config = dict(
    n_layer=16,
    d_model=320,
    n_head=5,
    n_kv_head=1,
    head_dim=64,
    d_mlp=640,
    vocab_size=32000,
    activation='swiglu',
    norm='rmsnorm',
    norm_place='pre',
    norm_eps=1e-05,
    positions='rope',
    rope_base=20300.0,
    rope_fraction=1.0,
    qk_norm=False,
    attn_scale=0.125,
    bias='none',
    tie_embeddings=False,
    parallel_block=False,
    extras=['capped logits'],
    init='orth',
    init_std_qkv=0.0355,
    init_std_o=0.0355,
    init_std_up=0.0355,
    init_std_down=0.0251,
    optimizer='muon_variant',
    lr=0.00705,
    lr_mult_down=2.0,
    beta1=0.95,
    lr_head=0.0148,
    grad_clip=1.0,
    warmup_steps=200,
    schedule='wsd',
    decay_fraction=0.773,
    decay_shape='cos',
    final_lr_fraction=0.0,
    batch_tokens=[32768, 65536, 131072],
    seq_len=512,
    doc_mask=True,
    train_tokens=359000000,
    steps=5298,
    dataset='wikipedia_en',
)
MLP neurons of a small language model. Each row is named by its layer, matrix (gate and up: input weights) and neuron, and shows model dimensions 112-303. Each number is 500 + 25 x the weight over its row's rms, rounded and kept within 0 to 999. Numbers have three digits each. A neuron's up and down rows have the sign that makes its largest values positive.
After each neuron's rows, "fires in" lists the words (lower case) most often at its 100 highest values on Wikipedia text that the model never trained on. A number after a token or word is its count.

L11.gate487:513529481565469483515505517490456488455524493470548561514531477456525509481540466515531483504483468486508523485504494458497525502509489544522466452519543523490491514493538506536558546512489540490521468500481490493481518514516478493462461474509526456492551503520523499501513498488532498467499525512485510503489491479480484485465508494517488496572488527531485475493491488498528510513534512542493462491493464511531546527501472492486446471506502491536506494495476499509522518464490478507527476496464463494511542478525486482494524520460477502509467523483505504529526520539490459504
L11.up487:491466511510489463495501523497561504479534526459494519508485555474533444508517507472520468456533474494522534518509504532497479532476519510464510459485523508511539527524499466503485474496505482481494464510486515498476513498535485508507518537474495441489528542490507497513494491470502502484523516494468481507501464506438494546510496489496536498491466539483495512478484506478506490540516498518466478501502453492514496449506492522508509498476492529473436487522473510491505465496503532579486518514498481537478490503480527516519462520503449511472472489501506549498473541530530497499
fires in: "of" 31, "school" 8, "station" 7, "hall" 4, "from" 4

L10.gate620:493534555512456538500489541462519499474482496486491453520507519523530499464480511476505522533492503522517481502476506558512486455523518484492517479531477482517481467508498527525544489489473468529505496501500480530515513466504491497494558543485528495529529539532507509478491549493477491548453495526475473549503518504461474491475524508493518494525501483470551468510452486493512513522521471449543487489527451508542483462531525543519454493479456490464529488473477520515501442533538505488564502465574501485505470508485492494480511506508469550498544513518497495527488483525505527527
L10.up620:535501528470459492514462517536475503534491489467485507502450481503529526517490482488516492482473463523574496545497480556509522454527510457523495469511522509500522503502512497464509508510514487479485521507509461489519492556472450480531512525510513478533461563490493506519560510486488500443465476506516487513529465473500491485467512477492479495525474547470524505504497514499506495515466476532465507500490504480544504482485509500499534539484486506494502523516525527503505539481529515551510465473501504501471477479528506524510540523498518498501511515498486535475478511530489483496
fires in: "in" 57, "at" 9

L6.gate404:523438501504505461484432492455461516504526467521499530457479454483478473529487495513451508505474517478463507530510493552448507501473542458468479499524452508497521541462485494517501485488499502544513498513525502512428557507507486516509502499500515516472475516481526494507505481506485473514532533486502509474523482500506466520509507539500534504497501483466511518509537516541505465482504477518464495491501464477520487518508476486475496511532444527493489475487514470523490483511490516521520473522501496500485506508484505470523463494496491522498500510517408488514477485475527478484
L6.up404:509529499526497482506518516516539466458507474510499473486483453506493490477499484491522488564520464500531501516490468498480449496532500488523487500446530525492531519483535542479506506501501526478499503492503567469509450513509495526505529523509536461483500500511495484526513490516509478516503470562501503503497468490489454529510500505501478464532470501524461493450501475495504518557523478510554496487475502524474493481486492514463485470498556541506521521519540490479501480517478536485481544469511505503512495518479480527478448503526513518545458541507534518513491508499485502511
fires in: "but" 47, "however" 38

L8.gate593:510482495518482499507478516481521487475500489455438504489471469487499533493502508551471457528530493532511505471503474493521474499479539496549481542501530510454520538458504494488550442454515524515498473508465470542516521525480519529486516531505503508535476543481504533527504506485501514475531517523518515454524478514516502501484498505494517490487556501496484487495500508499503479481533468520519508535477507571477496486534525468459469517515470506496520494532492501476479485479453484531505485497457540501464492499499530502481477460504487540446489479515494478508482472564511494503
L8.up593:496491529512485454440510509512449547485492507441516522483503501516474543521490497497493519505476531530540493511542514519500443514524468496495506524515525492480513480488511456506477474519531506517467503481456482516536538496483435498502475506539548471505486463514510514481480508543532510489499489458486501508454494489449501541512478506526523506506557505513497514516498513507535509517497525448502483532482464528491481471535489503487455490510486514507486491494510503501511510506485516503458490485530498477488493511501476529489466479536454468475476486473511478509494482503476454501
fires in: "as" 28, "a" 18, "an" 5, "result" 4

L11.gate27:503510486494496513484479538522485467470515539532469494486477520460505520483519466504549499570472549477520506514494473486508470507496518483519497533498475491497510529456547441485471484542542507498519532514453460483524484480513477496521527516466507506474483515504485523456505526529426513463500501533512520476497528458520463535480509535529506506522476510519521480473502517476492526477526495480522465490494474505501499491520532465457499524454537472481470471519523540523521531501471505500500532533524572456504487477460499485513581508526441476536484442473481485510537482504453487508
L11.up27:509538489509517514523529488495499484498451529486514495491499514460494511502503537528546495552485546505539469482496471533484525500522500477519500554542493492485492544501484455469478536560518519448514515507485496456504544501494475472485446528470559522488513500496491508450460512511480529572500474504512509496510548467513508494494501542502511495551511521537509538511467484497478488476492485500558500515488447489503514533532516522511495496497466540471485506533460472478499533500523456485534539505512530475499488526506520476500508520488506528479479492529468530538475546503503483502
fires in: "in" 35, "as" 8, "to" 5, "file" 5

L7.gate211:506484487487530491452492496476491465476505454492489485473475394487508524573501519470460492495455504518495491470523464489513491497550492495520466537460524501493490454495468503475515496471478516486455516502475496461500510525456513473464507458544526495504515488508530529513459487517497536514485531513500545497512533515496477516484512515497511490511532452476556493537484516492495489482491507488508511508492503489463514530523474491518504521538525491477536480551516518455480489467497553511534483524501540522483527531511444484448444468450511507514478502464488510489484515494509523522
L7.up211:485504485484517537500470485487476496445486497531515471487486453482470526475547494465500496536508508479470511523487493496496506512465484484470510460500494486536512497489550517494473472503516458509544547541485525497493470568524455530448513503480477482489466491446504499504494546513525516508515459515537518512552448516551502469546492500490504520488498498446515498468516525491493505522527463499522510490499503505526448480471452490486487512467526492506523518505526513533449455487513524497487482526522485536464494497546485525528505512490506516541509526479504487456525485518514498473
fires in: "that" 47, "when" 18, "however" 10, "time" 5

L7.gate87:514506551542515530504455509516562531481500496487497477468496499451482465522496509507467493543448528505509514488475524490528503462525481507527474511514510517488505487479494516493487467507499531470461462490476544494467498511501514477485503510514516559453495534505482535470535551490536488459507500468468510483483515508507479481515517494479509507532510489495494491472537483477501496454497461504493504478539495533487451557486507409553495480508519514492504490529497491479518524475500483530497489533476528499507488529529473504526539505493463475456499456497461531477473496526516469477
L7.up87:519505525531519511508506506552492534497518493505536525518486477464515519524475481478559473516527517509471497527486514463508567496519508495506450515489496536519545482509490484519519470532502483504486504503531557472507428535483472501521484521482484512527474501500504529528577498529513538518506469521499490463542509455472482507515527524499528535538507479485540484455534510503500489447474528485503464508472508488525487544516495483496507487532489501502465480492503508523487493486503534494512480499492514508519527471513521474461514459495498503503466436486468497526487497480493557508
fires in: "in" 27, "by" 25, "to" 17, "from" 12

L10.gate414:518566484494516536490479536514514489485490487471487508503470524461516502477537427499487508447504492478540490498523485514500506491483510504516484516454562464513519492477508484491554495502506476488510478546440523531476426516509480503501538465508496482492492476420485509505533504491476461492501476535487517441504513500509464467478482517472498501505538482503515483518527490491457498474492478491492512459476507534476496474446498508504507490514480515488507532481541477489504492527480496481483461527462511519497466471491501481462477505499472520475532513516499504505526501490462486478
L10.up414:489501507457451533478544518540510458493468453517457504504513539450496511493509490517500524492517498507519483479503532496539461542450461513549491481504503508483492465467479478498480498502480490514532492503499515520497524524473488469497522486506527524496485482508495508480496476526472491499521482545498516476525474542456511494483475514494466519495510440472513423474471501488474516451530510519492478495534503509483451505493501533507461521495535502474494535487537516475484567511508518478485450485530520486524510499439553541536489499510508487519499502539507493493465513494507491494
fires in: "became" 22, "a" 10, "become" 8, "as" 5, "to" 5, "appointed" 4

L4.gate242:523521495500521488481508518493521525492528483479503479485496504537529500521480514510496503525556494525519561476493527517512522487467525530541574477468493516495485490484509526511486494504510500476485472477516483537512513485507474506488513505510493501488558495525523452507495514520476488460519467487505516525510451477453523445435488501484499453520539454496542446467516501503490481493490496535481413468523518495508482527504472464448499485489467497491479480499505513488459466574507519498508475442519505489526474476511494539556475465495524498603492461498501460474522457498495503483
L4.up242:502523492510510486453515516483469528505550486519519476503483507500464501471530478444502447517506500474480466484483466517503516479476512497453549480479505463535521490525499512486505520502483535469481514506513507529516515539544530501479546441492489482494535532516480461497490512491527535500495475561481526538508515451498493509484503507471517471519494495541499445509532477520483484535508476501548497530524488517505519485471464495472493495511493544509492535503493497511479549530540498527492493488492470483509470467506514480515485492513529510514475465467486477505470541489516477458
fires in: "under" 22, "in" 20, "post" 10

L4.gate323:534526451515533488455469466468468490502523461474473504525531526496500504468491531504506484479502503454508533478479497455508496536505528499480533494462507496532550453467484493474501476503521537530545512517486476556501497522486495502476500459506532489513523493486510507539476539484512527487533507486501486501498534495467487468494522514510503498475497518497536478497481465495492500457479537521489483529556468488513512548517492458524506474502470490472508484555479511476498504470451464461500491544507525515466463498456496566526479494459515531480501501525506463486490480496452547453
L4.up323:456482494529491445515480520489492475527504519472491526443521497531499546499503503479477480495477490504500568504474514562524490542477518516455509514488505520506532493498532497501533506525534539498462566493466491464515472539482504506555491517487527465461522497496491499511491452491538473502479515509498496544521490509485493473545518481540495505538479508531476493510467500468463508453485519493481519507490460528497478471463497478511491479512531512509483488490541489478467488504466528522525454476482509480485543495500529495522449476470494514503495517515486477463443511530520492473
fires in: "of" 99

L8.gate435:486508495559499478514489528532500533467505513511497502494496501516509508488486464496452489491524495499532504494525484531490506517422491503520550491525485513499484488497432510501491491469525505525575527497497523482496475485505535468479493538430471544507484511524548510509481516520515495512521489524452483438499478492490464515447500505513482507538444476502502457496503478504520526487459528502529511503517491544524494506512503505491452460532466465499517509549527514473571499509470521513487463501525535499496494518481471494523510504497459526512523510549538493521515495509464505504
L8.up435:543519532531488522490494485527556524493515547534517479514485534455560505465504477491504469518514489523495535479485462484475549483467518498491522461510504531528544479475532515487460466517507503513522492497482526493475472468479499523548467500467505473482465507519496531441519491480497509483468452517485489475515472478470479524520505505519460519561511476495501517456472513546529511446486467487496496514481520490513457474479520529489508494513508552484531533497488477519453560484504527497492462493499496496467496515494479478568494480506464524513470485527497474452486537518491524505
fires in: "in" 53, "to" 21, "on" 6, "from" 5

L6.gate423:532499509509459493493473484501538489505473525503502465500490525482489500521479521481475495488472465511527495520531520519525509505476495507494533510476489482520524521523489490479492533495526484533515513497497546491482467453512521532555509524469495514486460523481482496438531498503500475463531497498431491525493517517520451510503567507442503489536490510519498551521498485497520465481496446517546510515512479527491521499539482516514577526500481516504499492526476504523501542481465516425506473481491512465470481517458453485507513503546493494468499501554482458502465474543521474501
L6.up423:495529471489571497485512499478495538494487500493469501476539475498492500488537490498471495532513531523480540508494494513492462514497499499521515506473490477444514528476510508516554476498504540530462487522492501520538488498536516487485513480483491537487509510471512543511473475520477504539485514530500490531476490487531474485513524476486506485561482523491490492521504493512543472516531531485502471523492508511462499526470502475488487495497556550498454499509498521503498459483529583521478517490491465490504485507545491496473525520514504464488498487526512490452528487551460442534
fires in: "but" 22, "or" 17, "until" 15, "although" 12, "since" 7, "if" 5

L5.gate287:562528514524481474480472507509510524454489523491524476530525485507516467490524497469536497439505495446504455473506473517483497499502471473510535494467506508502448534506511538507492512487553519517487527513502479509505464519480493486503487517504479522486542513541503445534491500509489538496488507486501500513480513545482509508492499455502524475572494516485479502528529520512506483479469465495520477505534494544514510489521502484494544512522540493499508504471502516499524482550498460487546492567534492509498511502473533494546469510498445487521458483520509472531456488534485469497
L5.up287:502520496523485486466477502481497504472496525504526491486485495523529516468484481463507471451489551506504472454486494493466495524485466490500536466505525485530446540477491514567475542484534492550521506503443481514524451479493497498534511500513537459469527491523538533474511510478489510500553490509504511524443471506500494464466525520465499547482472535507474500510502458547488440504514535522492499452514500524516464475491480508493468480496494538511493496452517512474489523532489492474496505514504525474478507537474555501519489476539495467470446448480469488502477521514514495505
fires in: "of" 41, "than" 17, "between" 6, "under" 5, "about" 5, "around" 4

L2.gate47:454533508504514521508496530531487478498502500525526529492468536465490516505486513499483457488512483508502515516533459517520508523489514472487505512505521478456545550512504555512530504457487523534519509502489509474530495494440489480465500543436514484530517488543492530525537490517509494483500509506550523477507523434460519539491491484508543510494502496523512513494465481495493473509493482494483480470520510520502490493479497534528459525473502549514551507474489526495497503452508502529504485477495514480501483486465496497524489519500488573445490476448515479532526488538471489547
L2.up47:468507467487513483537520517497499496501487472476534516487474535536543546477536502488466507525530487486518505525552504523514525491481498515506505461452494565488522484475508543466490455518496510505473472490525533500501495549535471475488476494471469467502514537508519536504526492508481512491488452466521540543497499509478553498496496518456493512514486449498518506522490514452513450499517483490474491477521444522510505490483470505500511479480495506509526514488495492458497496476512503521485473436486488522508484501510457478485496524514498537447479522463533491467542484504461487484
fires in: "at" 15, "a" 12, "it" 9, "in" 8, "has" 6, "area" 5

L2.gate374:523563529476465519480527507497508508514515476488472467520504468547527485509493488457492475512523490535498506507509491513495486497473498537493512490473537546479490462512489486517552537505499514489496487489517533512525512481531490476472513495494511483524525494505493532523536506494515442482527500490483451500511506501519464503488513484458491506493487511545501464461492542501482439524487499515505462480464497476528521512536543528517514460505509511536468462509517520511471497454503507466500503539456485481443454547478519548509485475515554515453484473488462485520475480494542518506
L2.up374:524494527481513451494508482528498539498466446531504497509507522497456475525509501522473491523469507506485538521481448525468474507487505502471529509491507449499515560535532501453532507443433513472532470489548486534536522498520484503481465525450466482472517509522453480530452523496471526489518498511544488512478457498495461435528512472497497488496494480527486507501506532535506528472499481527444453467529470504530492501474501484486520498517528527513521484510510521513487488500513507476488562528503489496532483500501493509526493538502509490533480498545494459479475466496457508519
fires in: "under" 32, "during" 22, "for" 8, "by" 7, "over" 6